Weights of a small GPT-style language model, trained from scratch on English Wikipedia: 10 heads of 32, rotary positions.
MLP neurons of a small language model. Each row is named by its layer, matrix (down: output weights) and neuron, and shows model dimensions 0-95. Each number is 50 + 15 x the weight over its row's rms, rounded and kept within 0 to 99. A neuron's up and down rows have the sign that makes its largest values positive.
A block is one neuron, or neurons of one layer that tend to fire together. After each block is what it responds to, as a language model described it from the Wikipedia text at the highest values.

L7.down286:32 62 39 11 83 59 51 54 57 41 33 50 46 68 27 31 53 48 65 65 71 28 57 41 33 49 42 32 51 60 34 21 51 50 39 43 43 22 30 54 34 74 18 31 40 44 48 35 32 57 00 56 56 18 29 74 28 65 40 43 47 65 34 30 44 59 64 51 54 28 39 65 32 84 51 49 20 48 36 44 68 49 46 28 52 51 45 20 51 60 53 58 47 54 73 67
L7.down349:56 50 54 53 49 56 56 56 53 72 68 61 48 48 44 38 41 54 44 47 35 57 34 34 75 76 33 36 55 74 24 54 36 88 40 21 40 59 56 42 47 49 24 53 69 32 79 43 40 62 69 46 52 41 33 48 45 53 50 52 94 58 58 44 69 43 53 47 39 54 55 41 52 45 38 38 54 43 16 54 29 48 63 49 53 38 48 40 12 50 50 73 47 55 41 47
L7.down365:62 68 56 39 65 63 34 54 26 52 44 57 40 81 64 69 46 61 35 83 35 30 56 47 33 49 39 61 57 21 44 60 37 45 45 26 69 77 41 34 61 59 44 68 56 61 48 71 51 39 70 59 42 64 75 38 35 68 51 72 21 49 43 36 44 63 36 31 53 58 51 83 57 56 52 57 88 44 44 67 49 29 70 56 46 50 26 52 78 44 53 40 43 58 73 45
L7.down373:64 61 26 60 65 45 31 16 36 49 46 45 73 57 61 78 51 55 13 47 44 48 41 48 38 48 61 45 64 21 45 64 28 54 44 37 40 30 62 30 39 44 49 71 74 57 60 43 32 63 22 34 36 36 46 59 52 30 50 30 43 61 55 38 45 48 48 19 51 43 13 59 18 28 43 21 45 43 52 46 52 54 32 41 50 45 39 38 42 24 46 45 89 70 56 50
L7.down378:43 72 63 51 52 54 56 58 68 45 43 73 56 67 57 61 60 67 32 81 66 62 58 70 61 58 35 74 51 34 37 69 55 58 26 31 60 51 64 65 59 99 52 66 56 82 58 62 51 32 40 67 55 40 82 53 55 54 34 42 66 40 55 56 41 54 52 36 25 70 33 73 49 52 57 43 46 35 48 57 45 57 33 54 60 61 40 32 56 43 53 82 38 60 43 39
L7.down480:54 40 57 55 57 82 69 43 41 66 54 36 35 67 65 36 69 34 21 41 70 55 29 54 42 52 51 29 46 82 62 50 55 62 68 41 66 42 60 48 27 65 69 67 70 55 41 54 35 43 68 48 41 46 65 60 38 44 52 70 56 53 71 54 59 32 61 90 54 48 42 56 62 53 49 31 54 44 42 67 44 17 57 46 69 44 80 60 14 42 11 23 58 74 77 38
L7.down559:41 74 63 61 55 65 82 38 68 42 73 32 62 60 35 64 50 35 35 28 56 46 71 56 74 58 54 68 49 40 58 54 65 50 29 39 52 47 43 58 37 50 34 34 35 26 23 30 24 42 40 48 35 36 49 75 58 61 68 40 47 70 78 53 53 28 74 59 30 57 43 49 56 17 33 57 57 36 75 38 71 57 41 28 54 59 37 54 59 34 69 66 53 61 67 60
L7.down626:71 55 53 42 59 42 54 59 70 80 59 70 44 21 67 18 51 36 62 38 49 41 46 71 73 62 45 41 52 99 47 32 35 44 81 66 62 48 32 56 40 70 74 32 76 37 15 42 44 43 41 49 47 45 68 57 81 13 38 70 30 49 31 55 58 56 47 39 51 52 62 43 55 48 37 29 51 32 43 63 59 41 63 26 32 51 61 79 38 61 50 48 48 23 15 43
Middle word pieces inside non-English proper names, mostly Indian, also Chinese, Japanese and Iranian, e.g. Lak-sh-mi, Thiru-van-anthapuram, Shen-zh-en.

L6.down168:51 45 59 54 57 56 61 77 57 57 42 52 61 49 56 43 47 67 13 67 54 59 46 65 62 53 54 34 42 56 74 63 39 76 63 74 54 43 42 52 44 56 58 93 28 33 72 92 55 73 71 56 61 48 52 40 29 39 45 27 38 52 61 50 15 40 41 39 52 43 33 44 56 28 51 40 65 20 50 25 72 77 45 41 50 30 66 64 46 34 83 44 47 52 54 44
L6.down174:50 70 65 61 54 64 38 42 30 82 53 55 64 52 32 30 83 54 62 49 59 33 62 49 70 69 51 19 19 47 53 58 52 33 46 49 33 69 57 34 51 75 59 38 42 13 59 48 67 47 23 44 42 40 59 72 57 49 30 49 65 45 48 21 36 46 53 56 41 20 40 54 53 46 29 18 55 59 39 45 44 40 33 60 55 65 55 53 38 36 21 54 36 34 90 70
L6.down198:39 47 60 27 28 55 63 39 48 65 49 30 59 64 68 39 40 59 42 60 89 43 64 63 49 25 60 58 51 46 60 60 25 53 36 51 70 48 55 63 15 49 43 35 19 44 48 61 17 51 71 46 55 38 43 45 52 54 29 31 57 44 51 67 50 53 60 48 53 33 62 79 61 59 26 61 68 39 62 13 66 68 42 46 49 54 47 62 42 57 55 36 39 54 48 32
L6.down307:57 65 46 88 72 65 36 66 74 38 67 33 60 60 68 40 62 64 53 72 47 61 52 82 44 66 35 64 54 96 32 56 61 54 64 59 33 50 59 49 41 23 67 59 58 36 47 38 26 33 57 35 49 45 38 43 48 51 26 65 42 25 43 54 30 54 54 52 50 36 53 61 39 75 48 08 39 43 62 63 44 37 42 12 61 27 22 52 38 54 41 48 73 42 31 40
L6.down458:63 66 38 72 51 59 72 32 58 66 57 40 38 47 45 44 71 65 27 56 51 61 68 32 46 65 73 40 40 59 48 32 29 45 62 60 70 13 74 27 46 48 85 35 41 54 52 63 39 36 56 23 25 32 22 40 34 39 19 47 52 56 49 36 21 41 36 50 38 22 53 53 30 30 55 40 23 38 59 59 55 54 30 31 38 31 55 41 45 52 63 57 50 31 46 57
L6.down514:35 55 59 61 52 75 58 67 68 29 43 45 65 45 75 31 61 67 67 58 40 60 08 41 74 49 35 67 71 99 38 42 44 56 48 20 69 41 44 60 59 63 39 65 40 50 38 62 52 64 52 62 58 73 56 59 70 51 31 44 72 81 46 58 44 59 60 54 56 81 65 45 39 42 59 61 29 57 22 35 59 53 42 59 26 57 28 35 45 47 51 63 84 21 78 58
L6.down530:45 60 44 48 28 39 67 32 24 61 29 46 53 44 84 65 54 42 59 65 48 49 71 64 49 39 59 40 40 48 02 63 21 66 71 53 51 48 67 41 54 32 47 48 39 75 59 43 39 26 65 70 35 46 49 31 67 42 62 46 60 54 64 48 66 59 53 38 41 30 55 66 49 33 51 72 40 48 71 56 43 55 62 56 26 72 76 69 24 42 59 66 51 45 48 45
L6.down532:29 52 67 71 33 60 28 60 13 37 70 23 59 31 55 43 65 40 44 42 36 45 42 62 67 70 87 44 48 28 55 59 65 59 35 56 40 63 85 62 48 41 60 47 72 72 29 36 34 29 54 17 56 65 31 50 42 73 70 37 66 60 36 49 43 48 45 20 47 43 47 50 51 67 12 57 61 43 33 40 21 38 17 24 50 68 22 91 67 44 46 27 51 56 67 44
Mid-word syllable pieces inside Japanese personal and place names, such as Yo-ko-hama, Ma-tsu-moto, No-bu-aki, mostly in lists and tables. Weaker cases are other mid-word pieces, such as the "th" in ordinals like 11th.

L6.down62:84 36 55 66 68 49 48 56 56 53 23 39 60 25 51 32 30 54 46 49 33 20 63 63 54 53 28 60 75 58 29 42 30 60 51 57 63 49 52 25 69 48 54 60 52 42 52 40 57 42 63 62 47 43 55 66 64 75 47 47 18 37 47 55 48 48 49 40 57 37 47 59 72 71 52 52 87 42 42 40 48 59 60 23 43 57 50 54 22 71 55 44 50 52 54 52
L6.down78:43 39 48 29 63 40 36 53 52 83 48 64 41 44 55 41 21 44 39 81 33 34 47 85 54 51 61 40 65 24 19 61 57 72 67 28 67 74 39 77 67 35 60 55 64 38 54 26 59 49 46 38 46 57 63 49 68 65 53 52 41 47 60 42 36 18 44 26 41 31 46 57 64 41 53 64 29 57 78 45 38 39 41 55 47 28 54 29 58 41 72 59 48 49 51 42
L6.down88:47 71 50 78 55 56 30 33 65 89 56 34 56 64 58 56 45 38 60 65 67 55 32 38 50 64 31 95 47 74 35 45 62 64 54 52 65 62 24 38 88 35 34 86 58 50 44 54 40 33 55 30 56 19 40 70 54 51 60 51 39 62 69 35 37 45 36 21 33 38 50 35 52 30 65 58 69 50 76 32 27 42 58 58 20 21 42 50 47 48 36 49 48 61 45 57
L6.down390:55 55 52 55 77 60 53 33 58 64 43 31 44 27 45 63 22 46 36 50 62 67 62 76 31 56 71 53 72 92 29 41 16 66 31 38 97 87 60 51 41 56 56 69 42 56 31 57 40 41 78 49 50 44 38 64 20 65 36 72 53 56 35 34 16 46 74 57 53 52 50 70 55 35 38 61 72 74 45 39 46 39 44 43 35 65 43 52 45 36 63 54 48 38 45 26
L6.down434:47 63 78 46 59 47 51 55 65 60 55 37 62 30 44 58 36 47 23 67 75 63 39 55 43 73 70 56 59 06 38 42 49 59 34 43 73 73 53 60 54 48 41 57 35 69 58 75 15 35 73 39 29 66 45 75 25 46 40 55 68 16 28 49 15 43 43 69 34 51 39 35 53 33 62 36 40 60 59 28 67 56 40 48 42 46 62 60 53 48 36 36 54 55 55 17
L6.down444:40 28 34 51 53 42 49 39 50 46 47 34 23 30 51 26 41 57 58 44 30 76 56 47 68 50 27 36 66 85 37 38 38 37 61 43 38 59 38 59 64 54 48 41 32 51 61 43 73 55 49 50 25 69 58 55 62 48 39 53 66 41 48 59 56 35 45 38 34 44 55 37 71 47 59 38 49 62 89 56 57 30 57 38 42 43 42 60 30 61 24 71 47 33 35 44
L6.down527:42 71 20 43 41 80 51 58 65 58 49 72 68 45 66 55 50 36 45 23 56 51 51 95 58 46 53 53 26 80 44 36 55 36 50 90 26 38 39 61 52 19 64 44 37 17 35 57 58 62 67 72 56 35 62 42 47 56 57 49 44 35 16 53 44 68 73 52 45 68 51 50 65 34 30 40 53 53 28 53 48 57 65 44 59 40 44 29 57 64 51 83 55 17 41 55
L6.down537:54 64 28 47 56 75 38 59 44 85 59 44 50 56 52 38 30 55 47 41 77 53 72 48 58 82 73 37 34 40 39 41 37 25 42 57 51 79 81 47 55 49 58 41 65 46 32 42 41 57 39 58 61 59 60 76 61 75 29 49 52 53 44 54 32 77 49 42 43 50 53 49 48 50 56 50 05 38 28 48 52 59 29 74 29 60 80 30 49 40 48 65 59 47 40 55
Final pieces of verbs, mostly past participles and passive forms after was/is/are, like guarded, generated, known, attended.

L7.down67:53 48 35 73 41 58 30 16 74 52 55 48 66 48 51 44 22 42 38 04 57 51 44 90 45 66 60 48 73 88 50 87 41 56 45 77 30 51 55 20 59 38 42 54 46 22 30 65 47 59 51 41 58 59 55 61 28 63 42 52 70 47 48 26 28 81 72 42 67 80 49 61 65 33 40 53 69 64 71 40 51 47 58 49 61 51 65 28 44 66 26 25 55 36 38 22
L7.down239:44 32 77 58 61 68 71 49 70 52 58 58 81 70 43 57 42 33 62 17 76 46 33 53 73 57 22 52 54 84 29 48 67 56 58 54 54 50 29 64 51 28 65 56 47 65 16 59 61 58 57 68 35 58 33 58 59 55 26 62 47 41 52 34 36 44 36 45 31 63 37 54 48 28 75 58 42 59 57 46 56 46 52 22 57 50 57 45 33 39 53 35 60 44 54 63
L7.down407:67 69 39 45 50 49 53 59 61 70 46 36 38 62 31 26 45 12 30 37 51 69 46 35 47 57 31 58 45 80 50 53 57 63 74 56 84 46 50 59 41 43 58 59 55 50 58 65 23 61 65 44 39 46 40 65 60 39 32 66 28 57 60 30 48 65 45 54 51 11 63 61 70 43 52 32 48 41 45 31 37 51 33 42 49 38 27 24 26 68 55 46 26 70 46 49
L7.down412:27 46 72 59 59 43 53 54 63 52 82 51 48 61 53 46 46 63 67 33 48 47 55 60 64 56 54 55 35 99 56 28 50 56 43 57 37 82 83 54 67 37 60 88 43 47 49 68 58 66 66 81 44 73 30 51 55 62 40 51 64 50 47 27 40 70 42 48 55 51 27 31 18 28 75 72 65 42 49 48 51 58 64 50 50 38 70 62 47 60 48 09 30 64 62 41
L7.down438:82 45 67 60 30 49 73 47 67 71 46 30 54 74 39 52 72 56 77 40 41 74 45 32 50 76 48 45 41 14 22 49 29 41 43 80 50 68 52 29 42 59 54 66 53 44 48 43 39 62 65 36 50 60 50 69 45 54 58 44 49 49 61 44 13 41 59 34 26 34 49 55 42 44 61 40 67 31 71 52 38 44 56 55 90 37 64 40 50 57 61 60 26 54 60 37
L7.down481:73 56 37 75 59 74 63 43 77 67 24 72 59 33 44 16 42 58 61 59 56 46 41 54 30 61 98 55 24 26 32 41 38 50 67 55 46 42 35 53 35 53 64 47 60 59 49 47 58 84 56 62 70 66 51 56 42 42 52 58 34 49 09 40 24 24 63 47 48 52 60 33 55 38 46 21 28 46 48 50 48 52 61 41 36 36 37 69 50 51 36 47 67 37 45 43
L7.down521:36 45 58 41 60 52 63 53 35 25 33 47 62 68 78 46 60 64 26 43 61 58 74 69 62 31 43 57 45 78 65 35 42 55 69 61 51 40 36 75 07 69 47 48 39 53 43 35 64 58 48 39 39 51 65 60 57 49 83 83 55 59 69 46 24 67 70 14 60 78 34 27 67 44 54 32 80 61 58 43 35 32 33 51 52 58 61 40 51 52 67 37 41 53 27 84
L7.down525:51 28 43 47 27 21 31 63 59 61 52 71 56 41 48 23 56 47 45 68 65 59 44 46 71 99 44 32 32 63 53 59 38 52 61 33 60 56 31 39 61 57 82 66 30 35 66 55 00 43 29 60 77 41 70 34 52 48 51 55 61 45 31 28 56 16 60 43 46 42 51 38 40 40 41 31 43 32 38 41 43 60 44 71 36 27 48 67 42 53 51 68 37 51 43 40
Verbs or endings expressing change, extent or ending (vary, decreased, reduced, ended, change), plus superlative/comparative pieces (most, -est, -er) and table numbers.

L4.down127:94 31 60 44 65 53 59 44 32 61 66 46 62 43 67 52 64 59 58 29 57 32 66 59 74 57 46 67 68 56 59 34 60 36 44 62 28 76 51 56 53 45 32 59 32 64 30 47 45 47 57 56 37 52 32 75 73 53 54 79 37 13 57 25 23 64 13 72 35 80 42 42 33 29 61 40 44 56 25 40 30 55 38 92 62 51 44 85 45 36 51 58 44 51 59 37
Word-final suffix pieces completing a verb or adverb, like -ated, -ly, -ed, -ing (culminated, shortly, rapidly), plus sequence adverbs such as soon, only, also.

L7.down17:48 31 52 68 53 59 52 54 62 43 49 40 60 56 40 55 66 45 66 73 48 60 66 35 38 19 59 57 40 99 35 81 68 51 50 53 45 47 44 67 43 81 32 44 35 50 40 69 52 34 60 36 79 60 63 50 43 43 63 54 47 39 38 61 26 62 42 56 50 17 39 64 59 32 57 47 60 45 51 54 66 47 59 42 36 37 16 76 40 42 52 50 32 37 21 42
L7.down41:19 42 38 56 48 51 55 11 56 18 44 66 41 67 65 31 40 73 60 39 40 42 40 62 61 61 36 33 52 06 48 29 70 32 77 43 40 56 58 39 43 58 58 65 43 39 70 27 59 51 39 56 53 94 80 54 74 41 66 66 60 69 60 44 64 86 36 33 63 64 69 66 57 46 60 59 57 68 61 33 81 54 69 55 65 40 57 36 49 58 33 55 50 51 66 32
L7.down113:56 30 40 56 46 55 32 47 37 25 50 76 75 29 54 49 41 37 64 54 57 40 31 12 52 35 40 31 35 99 42 56 65 47 60 60 45 26 43 68 43 71 55 36 32 51 55 67 54 50 38 33 48 61 65 56 56 43 62 55 58 76 57 39 38 60 63 35 52 27 44 43 47 74 64 30 70 46 21 67 45 43 59 32 68 57 61 27 51 61 57 40 56 37 54 66
L7.down118:47 58 62 37 70 51 70 41 63 84 63 56 78 46 58 75 49 34 50 52 70 44 69 66 47 41 54 61 28 66 29 41 35 44 45 20 40 61 48 69 72 64 77 86 40 57 41 65 80 21 68 62 52 66 48 37 30 51 45 55 32 38 50 43 56 35 43 57 64 65 23 48 52 56 63 66 49 82 46 44 73 23 45 20 41 76 40 74 59 32 47 59 70 64 44 64
L7.down308:58 32 73 49 43 15 47 42 76 65 44 34 52 54 30 60 58 30 28 39 68 72 36 68 46 57 42 44 55 54 58 38 36 39 64 75 51 45 60 48 55 18 20 65 46 53 25 13 83 70 44 45 45 77 59 76 56 60 60 59 72 39 54 67 59 40 32 53 72 45 54 35 25 61 69 31 64 24 35 46 46 31 54 19 60 58 43 70 50 54 43 28 52 81 45 62
L7.down443:27 51 54 43 50 51 35 44 67 58 32 45 53 36 32 46 47 28 64 55 80 69 49 60 31 62 60 59 96 98 59 42 61 40 45 49 60 32 54 52 47 58 43 26 71 66 37 64 62 41 50 49 51 63 77 51 56 50 65 57 52 47 67 29 37 44 57 37 27 66 32 40 71 20 44 38 33 45 48 66 46 58 40 54 63 47 60 38 17 53 56 33 36 15 43 41
L7.down484:41 40 46 55 50 45 46 55 43 46 58 52 61 70 37 44 40 37 61 45 59 46 67 29 40 58 53 70 67 99 52 58 63 51 24 64 52 39 40 48 36 38 35 68 60 20 53 54 60 81 55 39 33 55 92 70 70 71 64 26 36 33 36 58 62 63 34 42 24 47 41 17 78 56 76 65 57 27 36 38 47 66 72 70 42 60 45 63 47 66 40 64 56 47 63 49
L7.down563:33 43 62 59 58 21 52 59 78 50 57 20 40 62 54 51 81 35 57 40 53 55 59 50 74 19 52 48 38 46 59 50 35 27 56 39 58 54 32 40 36 77 41 87 40 56 32 15 82 57 50 59 68 54 71 76 42 67 52 57 45 45 25 55 29 42 41 50 32 54 38 33 55 48 29 78 36 28 49 62 42 37 33 33 39 40 44 44 42 37 47 39 48 64 50 29
Last word or word-piece right before a closing quote, parenthesis or table bar, mostly the final word of song or episode titles, e.g. "Beside You", "on the Move", "1739–1816)".

L6.down1:37 38 49 50 29 60 73 28 50 30 44 48 46 62 48 74 44 66 36 39 47 68 39 54 51 56 64 61 72 94 36 50 76 47 48 27 17 56 37 45 46 74 73 42 80 68 60 72 67 50 53 63 57 60 49 12 60 33 47 57 38 39 55 25 77 59 20 76 56 49 56 67 46 36 48 72 35 36 59 38 59 57 68 53 62 20 38 26 58 47 55 56 38 50 51 57
L6.down19:51 73 57 44 41 58 40 51 92 52 41 45 57 50 34 60 35 34 57 84 37 57 49 40 45 45 52 89 56 55 67 44 32 40 71 29 52 54 32 44 48 66 40 49 58 61 51 54 45 51 51 36 43 78 60 39 70 47 61 70 45 53 61 63 46 45 43 59 63 41 55 45 44 54 62 33 57 38 63 50 77 62 41 48 66 37 31 64 44 66 35 60 59 74 62 54
L6.down28:66 36 51 52 65 39 42 49 46 81 40 43 28 54 54 44 57 44 50 46 55 42 41 55 25 52 62 48 52 68 41 43 60 37 54 30 48 30 13 54 45 55 72 32 26 72 48 41 29 62 56 64 47 56 55 68 42 34 78 48 55 52 41 46 40 48 59 44 35 30 55 69 47 52 48 63 51 60 55 41 61 77 68 22 41 64 41 58 13 39 31 34 17 28 52 69
L6.down79:41 53 64 22 32 47 35 15 13 70 34 39 25 52 49 90 45 31 53 21 47 47 28 43 69 47 38 40 28 51 57 48 66 44 54 52 21 37 47 34 59 48 69 49 58 35 68 78 39 56 48 42 73 54 38 44 46 08 50 52 63 35 68 49 44 54 58 48 36 36 44 41 35 60 49 66 22 41 46 84 26 63 41 45 52 53 29 56 71 20 27 28 37 35 57 55
L6.down409:45 38 45 59 43 43 27 32 19 37 33 58 29 49 51 78 46 60 54 18 73 43 51 39 59 57 53 57 54 57 28 73 34 31 38 48 11 53 45 29 50 59 45 61 50 48 57 12 30 39 45 42 56 66 46 33 36 32 54 70 37 38 22 48 41 52 84 08 48 54 82 41 61 47 36 32 49 60 59 54 51 43 48 47 48 53 63 41 53 52 26 55 78 54 51 32
L6.down467:29 57 55 66 48 40 26 70 50 55 65 54 65 70 57 30 72 52 51 54 56 48 58 33 36 42 62 37 36 79 43 61 70 52 60 24 38 22 58 84 39 53 20 75 53 50 59 50 35 62 75 58 35 43 47 46 71 50 63 80 49 66 47 28 62 61 48 56 21 79 44 60 77 35 44 35 59 40 73 52 49 70 52 75 56 65 17 43 48 36 37 33 63 41 50 58
L6.down481:29 47 36 36 42 53 44 39 31 37 35 35 48 67 57 70 36 25 34 52 25 58 37 11 53 60 53 88 42 99 45 61 59 61 26 60 50 28 66 50 38 63 64 72 51 58 64 37 51 55 36 29 70 48 68 57 44 40 53 58 49 58 35 53 46 27 43 58 44 36 59 47 45 15 39 25 41 63 39 33 62 50 48 62 71 70 47 35 36 42 56 44 72 34 45 52
L6.down544:61 19 63 43 59 32 29 69 29 55 47 38 61 61 43 37 45 49 33 47 40 39 45 74 34 62 54 68 42 99 64 46 61 57 64 43 44 71 52 58 55 52 79 29 42 72 60 47 45 68 49 68 60 47 65 55 46 59 44 21 83 70 37 52 57 41 56 65 57 16 35 21 42 39 39 33 62 17 39 79 50 58 71 51 54 60 32 55 44 52 55 86 42 48 33 47
Fires on the article "a"/"A" (sometimes "an" or "small") opening a noun phrase mid-sentence, e.g. "built a new theatre", "is a village"; weakly on stray "a" inside words.

L4.down198:51 46 54 76 58 43 55 50 86 51 64 52 66 49 62 81 51 45 41 63 40 40 57 77 30 40 51 49 35 55 45 38 01 31 77 23 49 55 55 61 66 43 39 54 50 50 53 30 81 43 54 69 22 72 59 50 50 48 46 36 43 52 55 53 74 49 57 50 51 42 50 54 53 57 46 30 59 38 46 61 98 62 42 57 32 45 56 35 54 48 50 68 48 43 37 45
Tokens partway through multi-word titles of songs, albums, films and books, e.g. Sle-ep in I Like It When You Sleep, Don'-t, The Land We Love.

L4.down204:42 41 38 67 72 60 55 58 34 47 52 50 43 37 58 54 72 51 63 45 62 48 47 46 33 45 42 45 37 84 44 49 77 59 55 43 38 46 40 67 52 41 66 54 40 60 55 61 54 60 57 64 52 51 35 39 49 48 52 61 61 50 39 48 46 38 44 61 59 22 51 55 40 64 36 49 67 25 52 66 50 24 27 69 75 51 49 38 73 37 51 46 72 67 36 79
Connective and auxiliary words that follow a completed noun phrase or clause and open its continuation, such as and, has/had/have, after, with, so.